{
  "hidden_act": "gelu",
  "init_std_qkv": 0.0188,
  "init_std_down": 0.0,
  "weight_decay": 0.28
}
MLP neurons of a small language model. Each row is named by its layer, matrix (down: output weights) and neuron, and shows model dimensions 336-591. Each number is 128 + 24 x the weight over its row's rms, rounded and kept within 0 to 255. Numbers have three digits each.
Before each neuron's rows, "raises" lists the tokens whose logits its output raises most directly, leaving later layers aside.

raises: " An", " This", " A", " Today", " These"
L12.down1265:126144107146154128126113106122137131129151129141141130134161148122111092128125168138095134139124093107104124153112140131136140151157106047145093162159143093129163121142166144152139194152121110149120134121099114115126171136102135058154114102089103129166127136118113121151135137165160159111137119158104120131098101160113102199087153110140131099140148136110093153136159097114144149111081109093111093132075131113135153100115162153127124115111111126155106134119116121075116082092142137105115131104113124124088138085116160111138122121109134179127137152139120141068129119183140141114143128175122112114162121124078100110135106115155130139128128138141178141143111147092112112088129146076132121122098125159113141106152112122170090106146088138115125126133135111115149104137157142

raises: "aki", "ats", "umi", "ura", "ami"
L12.down2261:139082137120150138146095118147136110082160121117120116108131122107128134143128136107117145162183127110174120132151122119140097099102107131107131101138091151125094113080141108128095104145108128148119124099151109148117145149150143100117130124140105119132168176116147169129158101108144191127145096107096096101153202103147149184157162116137169070096155087130160119121137179164141148142134128152127139163144154132110148110147135115116130089152117117157099109120155088147081142131124093115091136118103105111108173131134142148149081106113114118182114147135116132120118116133088101107081100135089142109094153116111109135095170137126161124128157140127133152145136119095123148101147107049102118110123071146147103132133115094101112120155145175141118142160121107097134158111119143

raises: "'", "’", " step", " administrative", " Hash"
L12.down2188:148095123165148110131131119150114125134136136121100126083150052150144151133134083129116160127152123097130097118090148113077121149153138082123118111154143123149101087122125061120079159119118124162164123112157143084136113103082157142101141135114179109149117121114123148124148111126144107138176133080105135156125100148127148102156121154114114137192112126130143110090122147088135134155161150094124137089101179108117131106138097122160102138134230111124119140166143166130143158104098123163109112116147072138110136139118153150177103143128132066164144133088138100133145121119148130154127096133182119135126140179106137134080143138143093088133060129155103145165113128152146110122101152092147130127108135173142090106152072075147114117088103138076134123120123182122149156130127147

raises: " designed", " constructed", " built", " created", " founded"
L12.down1401:157143142101123129111121149125157111150103132113125159088099128133127114140119149104149145196141113124142114133115129127092155109135136154097154106123139122136079094091125112078117174151099135149175137113114118151140140133170099133109132164166102139137138187112134094134127131118160131174151164130079135171117119154138080149111115121125140159106102071145081148142117154101134148158122096123135117117145171152163125127122100151177125118093113118082146089162175158121134130078099134182110134161128167118139103132138092164129154116093120159141118120120137113136142127141135160103148102123138117108124149104076167126172114149117107165152110100096173101175120118134123114086161111115135116145135131148114128138181088125107121091099140135110150117169084128108169123106128099

raises: " shows", " lives", " breaks", " acts", " offers"
L12.down2362:125148159170126119103127128145121154131118160086152196141094117082158145164096118179090152108125144132142128120112089122117088164104097157112128129083166113124148184171159148158157243145126081127095144083095148129139181129112137090108147120104111107160107116138137085090139131125137121119126119114118146151186139137180120104122125127146158144104157164092132130142132075106120149142152119151114075171114111121144118131129123146088166131160137160136118113129173071118085127086132128134138142094095077093105136156157140099092134151133124152137105167130120156130124058115117127147141135074113151108149142133133118118141115134170112102123117166172133100138152122120087132165133140134111144113059125128165130168101110115188114134144088115124085110096098134113142144106112127

raises: " using", " leading", " starting", " offic", " operating"
L12.down510:124127130156113136132154138121094116117149106113131190137090165116090136140129136113141134123134101150146137118151144105118120181109084134152137130128152159110114128146102123114151180108166107093129143082146136110151110131124118076147143142084091149147131133085122150182192100155130152091153170131125116162117176120136101094155113102117139131128102140145131117149148117133147122137131120130151122134083133162131112129125090091163123122071142106107109143108129134142176125110149108179153091075128144119130193146149153134158149100131133107108105124154135138081081155114144165155106086183116115136117144149139107106123124122129126100113162111150206165137131140102147119116103148117114109156154130152131128088124153139091103139159123127091106134109118091119124127114114148

raises: ";", "—", "://", " against", "."
L12.down2118:144134114128174115102138148184101129146107070111118102192126166130115159084158163149131111079154127109100135089179105142093128131121128117123110136158105145153154144159148142105142144129118151094136161120111123162139121148147171088176145099068118124120093089113120132128145109123107137095132158120073134144155131144148159123140169097093155144081130166109157135139126131125135108144101128152101128108088123095096147096121181160140124130162151115140145093111150119160151132131099118114131127107155155106106168119103160129125166156118120086112112145152114049103125169124125198120084146145145090110141129132112138179161120135115121110084119096077126125122113098104153118149145144077096145137081141118171171136144155117088144138126131139191152088100125124122122114122125100

raises: " on", " upon", " On", " onto", "On"
L12.down1119:130128140158108142056132125139125092101148089125148160107129168130123131112109164161107079102119119134107151100137115100093119156105076117149147122115125163126141123139089156157145102161142166095142141113137082128158101141130185132124137106154101115121111128143135156111080148148133145143104151130128136151139103156129139160127145137104143137150131112120147140122123113095161099065122148144090142123127144125092128138117109098112150119107075121161129104122118110158091118147175144121137184126142145135127124098124128101110109165136114133113176139132119169125157100162125085146158101141105149144155109127144114099168082115108118097151164109139129104107112124156138141153136138151138161104201118090115113114154136137179137103098133126151122148169143181127150138152128148

raises: "-", "–", "ing", "/", "er"
L12.down1378:114161118125111152181089084173123076129151124140144132085109117144153127084120157166146124148110136120167142138116140144117174123155159176097125146179122110133103147160106143133079101144130124132123092123150075132164117140127122147131149106150147133105123134102128114109140086104100156111128098154177109121129086156107118154128150136138130145087105142128115143130117110160085145117112140153133166145113148151127127124112149104107093182125152170143146140085114129146191111145185141103117144093135135093159099131184093119149166123186155154138122127086117124139133121192171126116089085103115108103143108117142137111127136116146157161121135092175145137133118115144104126075125097139080122138126095134112102034132135112137106129129150117099122124133083130111146160142103138

raises: " before", " while", " but", " during", " since"
L12.down1896:150152119130149124092103172088122135129146084122118145101121109142134127089153113111100157114109132167161120146126161114152115162120108110135141114164114130115120131145086145157119118149101151137152139129140133132147122184170100132147168175167113177118072137108072147136176123095137099113095141107122141174149164133117115145118136120111131153088176153125136104123121140120129104089136144157176132080159182112133123162138102151132085091115111119073110151177120126146086113109128134146125145098148148122087131122134103149141146093168114112121072119098111110165081163098130118151128140116125091099143081126112131135156112129135138142118150121130111107152135149133122083136108154132130138124146123133087163148106156142109137130126105144144083131112127144131120104137148143

raises: " number", " eighth", " third", " fourth", " fifth"
L12.down1613:131135122132124186158130122061126103134116095106131110130107147105178124137154112127113160083207173152175086144148148125139138120097126129180135142118100157121103103129143116103141091163150135113149136111147154124088139165143089143104144157130178069152166149161136125152075094068165122088136158199096121129126139102155150131155121112101130158151154144168169107122131115111157130127138131129110083146129151129098137122168171115123123118148147124168138156134140142154122119123195136112135151139088116110130167096102093114138134149151112146205087123059131126147155161125103119135121091145149125115122156120124153090089147125124115133178124098108133160131155179127127133154154125105143157117120124108131119140121096107125076127130094117138112152180111118103103143123092121

raises: " introduced", " described", " composed", " made", " presented"
L12.down889:149119103085114139120136118108092131110138109157156177109127150127154099127143053129137110131139121146111076097159142133124090149177159136157128142111193100134122141094124148125131192154144167113173122111149147130146103110156164070159120150115110167089118176108080129169114114116106116137166111177122115153127145138107141120077170133121133140133172105193125132154165090122113153118129170098131129115083159131130160092126135133146097101111152082141143124135163113108113129118103133144124097125146142132123114126105143114142114161089134121135139125148134097120143125180170147135159177193079103112126110110170101150124138109109124174124145111144123160130114122142107091097124126129146180127158138084126125156139098127090126110145137162093142101114130122129134155143131176

raises: "na", "ira", "ela", "isa", "ila"
L12.down983:144114111146152119089117114141119132159139144080119130163092165119110139109166097160165171108127135179053125179138131136097133127118107088137104126091160120085096109092153126143153143171145099179167125118146068134094151142124182115138095128083115137119138119096139126160126093095140146150120146133123112174086115137212166149150127152144101159093143131143136135126105158154112146125093121150124146127132128111096144124094132143108112158151142102130128133157115118155117158113112131132176113115111106087138068140146106141094130136097163148138118114130134172133143103143158138160144121129074120111160135150145129108102126078157131103152122132083129172129110171141101116160140186157131146120152121166135183105152126132156096153059085136076098138125138132117122103116127141

raises: "ost", "oc", "odont", "och", "ophy"
L12.down304:150105099146094143083112114124120118137120131128177162110126121102143141144131130112138125102092145138101102160110096128117153145141108124129142101114090142131129120121103121150120161133115130157136127154149130144096068128086182153172165152133159137152121154111112109114102089121126157120166103106145119106166122145131168155104175113087128130122123156099165117113119134116097122128136119163135078123171116104150130100138154131157158125092139158194133126114091142136121125153146119178141141151112104160145150083167100095122138145126160123125122120087112164151145118154150171152109141100108140152153061143110076148112132149150119177126127146127147128130135127101128126096094114137120110099119123176121113104172129123131105133164121132136094145125120094094097135134121150

raises: ";", " before", ".", " but", " until"
L12.down1128:164137135109123086110195145100123139124094140128117102135160135143155135105133166146149106087146123141133064121154114164155118197105173103092119132129114105122131149130146135130189133122118137168177126159146121156149141135112154123155141164137079114078103079137124136091116097131098116096139132120168133150125126146149141148144157163089155138163098145147147135144184104135172194120149144128107144129136143146136109099096127132144109134129142111143120111162142081159081136118116080131148094137151152122103172114170148079102115134170101138119131138126121069105113124119169190133137126131099089100181144161142121138098114168162124072108194137121166132137120104117100097087113114098140122119124128086102122178131156124097151153181144126172138171101122135152154135082101104

raises: "ized", " cancelled", " retired", " turned", " forced"
L12.down1996:128105118133148107080105119104131117163142140172117181129136118154123113151184126107139137156144137145121099100143114107111148084117165134088122140101103115140103116104132140090163157132138123113144114149151108094105112181128063162123144135145141136149153135109101105172091098104080130145128138130157121106121072151137100174133127146146135125126106110158091140061086150142142129101080203099142140148154129106137158101143144147133092089150119118118133147115164166129183138119105126052144140145139130178094142131124147125143125095114139124111157094081152098122124128152095113149163132139143152139066108118117136110132151125125122129130136134108099154111101128139134142102124156090127094147141139094144134157148141117109104152101099130116110134110126164143101121136128130

raises: " about", " around", " between", " approximately", " Between"
L12.down226:093145090158099147102151141106120111107156108135102141127156140143115108170179115112161120127111108159113121160123141151162152137168124097143127129104084112096155066098139148135108122138117173125154142137116106152105113138123148065124093143112150098132148088140128122150090170102105127141116166167160102121141121110153140151080131104140112168089187104118115118133137144164140084170116165133118114136099095143134134098122140104135119079118136142140115144155130143117123135101123125113080111139136119105143122088119148134140108105107146122125120145130149116097124127133144121163081134127096143149156115128107150098130090155109103111083126124153141131152137122121127143127131157149162085157110120122101138150126108160076091093144160121188156095128143114147091121167135132

raises: " charges", " ple", "rial", "su", " fine"
L12.down876:116109112128138144115151127129114083126097149109071134098169108085103131063103132100168122112105162096154117135147128126114193122154109096096082143120099172097147118144112116078112115151125096109103091128125107132134111158152121118141137107114143094153112126114142117125120178143110121142100199140104074123130087108115123120138157129159115130133150108116097154123098121117140133123149134108152139135145125136176113141130184161091148096135110172144116170081105108123153140138108107155117110120158135124119131113129127139093190133113101112129203106106138140137120121095126125114151115177118128125093122158102165148128161145128130086118150136133070113151168159165127119130115141125111167116148192128080106087151146109127141099118116172090099103110100124122129121116118153

raises: "'", "’", "Professional", " Bee", " Blue"
L12.down1278:127137124156140148164111117125141118109169102127140115122115117107154137142099079156137172174126157115143147128134151150147129108130180078093119141161112131114125151114127148156150072134130171134124149072122151119145119099132121161098104110100138156143164102122134117147149098143147147106135160122131114111124173076133122111142157104113137135095083180125151131110133139129134134144119152110157125101123162105101140178146154130128100126155135097136160136119113110135115174117119171137144101114163122092138105123173147131169121098138097126121161149096116155139150122164108124133140119108128086123152103128181143145130106107106150139094096140132112137110133135133073147106122053137113132138132112130149114076146098176120117133085144158100122149144157123132087111090100144

raises: " operated", " created", " held", " built", " played"
L12.down1229:134057102107163164175136175132134115094145109134125157116142133149111090153128099093166086148127148130101128098148143120125162158153177144146104153108114111122084110057177163105118182119090146129151091163177075129133143129156021127122093118126117134124151134143134113140129101128123116155153168133144136128120116154058119128106132140123141100150122086147134130096117164147123119118118147099132181079138164132166163103096134136132065101100116132089133145098112182115206114122110140162095135179140158156157140158073114135171103135115145139146151109124168091135142119143134138114157154150110098116091120125119133165123144109083175124149091115117134149135140117126125124077149118109168128107126126115126138158150187137088134162124120147089127164156122144150102135114150124

raises: "ing", "us", "er", "ues", "ia"
L12.down1346:100134119159163123139132106098113136128122122114140134142116099146138129117076106186099144105122100130155159134130150117145152137176116155167094120145187124112169132157150143123084114111115115142126097108121085132133106122089083119108156072141126094117142120128124114186113149116104137148101135146137100127144081138170114115116130103151123111132113158140134110146089163122115100143110170103097136125092129156141181111110109097093144114173138176128114150120101176156150084157121138141115124125154126102156142128097101165117123162175140098113113082139112130138121123160126142102104149112099133088108120128117108190163143127147127146115147154134155122102100135121160118110140147130124115119146102110136094184161147164138083186134142097130098149107126134121134140122112117

raises: " about", " between", " finish", " around", "pping"
L12.down1138:138138120165125123132144133100124122110143111141140150153189132131138135152146124119158103125071132145139097106110152084136159162089092116137123096120131115172167107159120140162111072113131167123133112138150102113096130121150127195156145160121107131095113127129089182101110116147130105144133119179115146104082098150120138113125116111132107116130159136104176112097103171145103120169119162107112146119136107129084110089145122090126114113145148153112166153111133133108129111104149159043129151120146125134092104135153141163099122108108137115150146106163111131121148144124133137171128176098099121094084106161131084095096129122111126132133150144148146147143128117126156164131101137139145114151117127110097119121134117156074140106155162150150113103071141132134120125112138097

raises: " of", " line", " Guard", "aus", "of"
L12.down2264:149113131120117090093109151112154151144156149091111095107141119123146124133117139157092153122153121166139127196120194138100137130128100114114111105105091043068112123135138169082114134153119105140117138108087121135107134092153163148112115145092132144137128159139131109141112132109085135093119099129089161093091154146094139126116154149103160097115107111123099142146118108118146117162114145136114110088150076143155125164148155125122114143114123109122110110151104167146127103127101109133101163145064146150116117160111142141141129171121127135150157119139156142081129111139108135098140082184100144121107129120112130147153164099130107106145104131125105104140109144152122120100139145088168167130134111141134148115143099119142147103089186118131128149124133145139131132133131193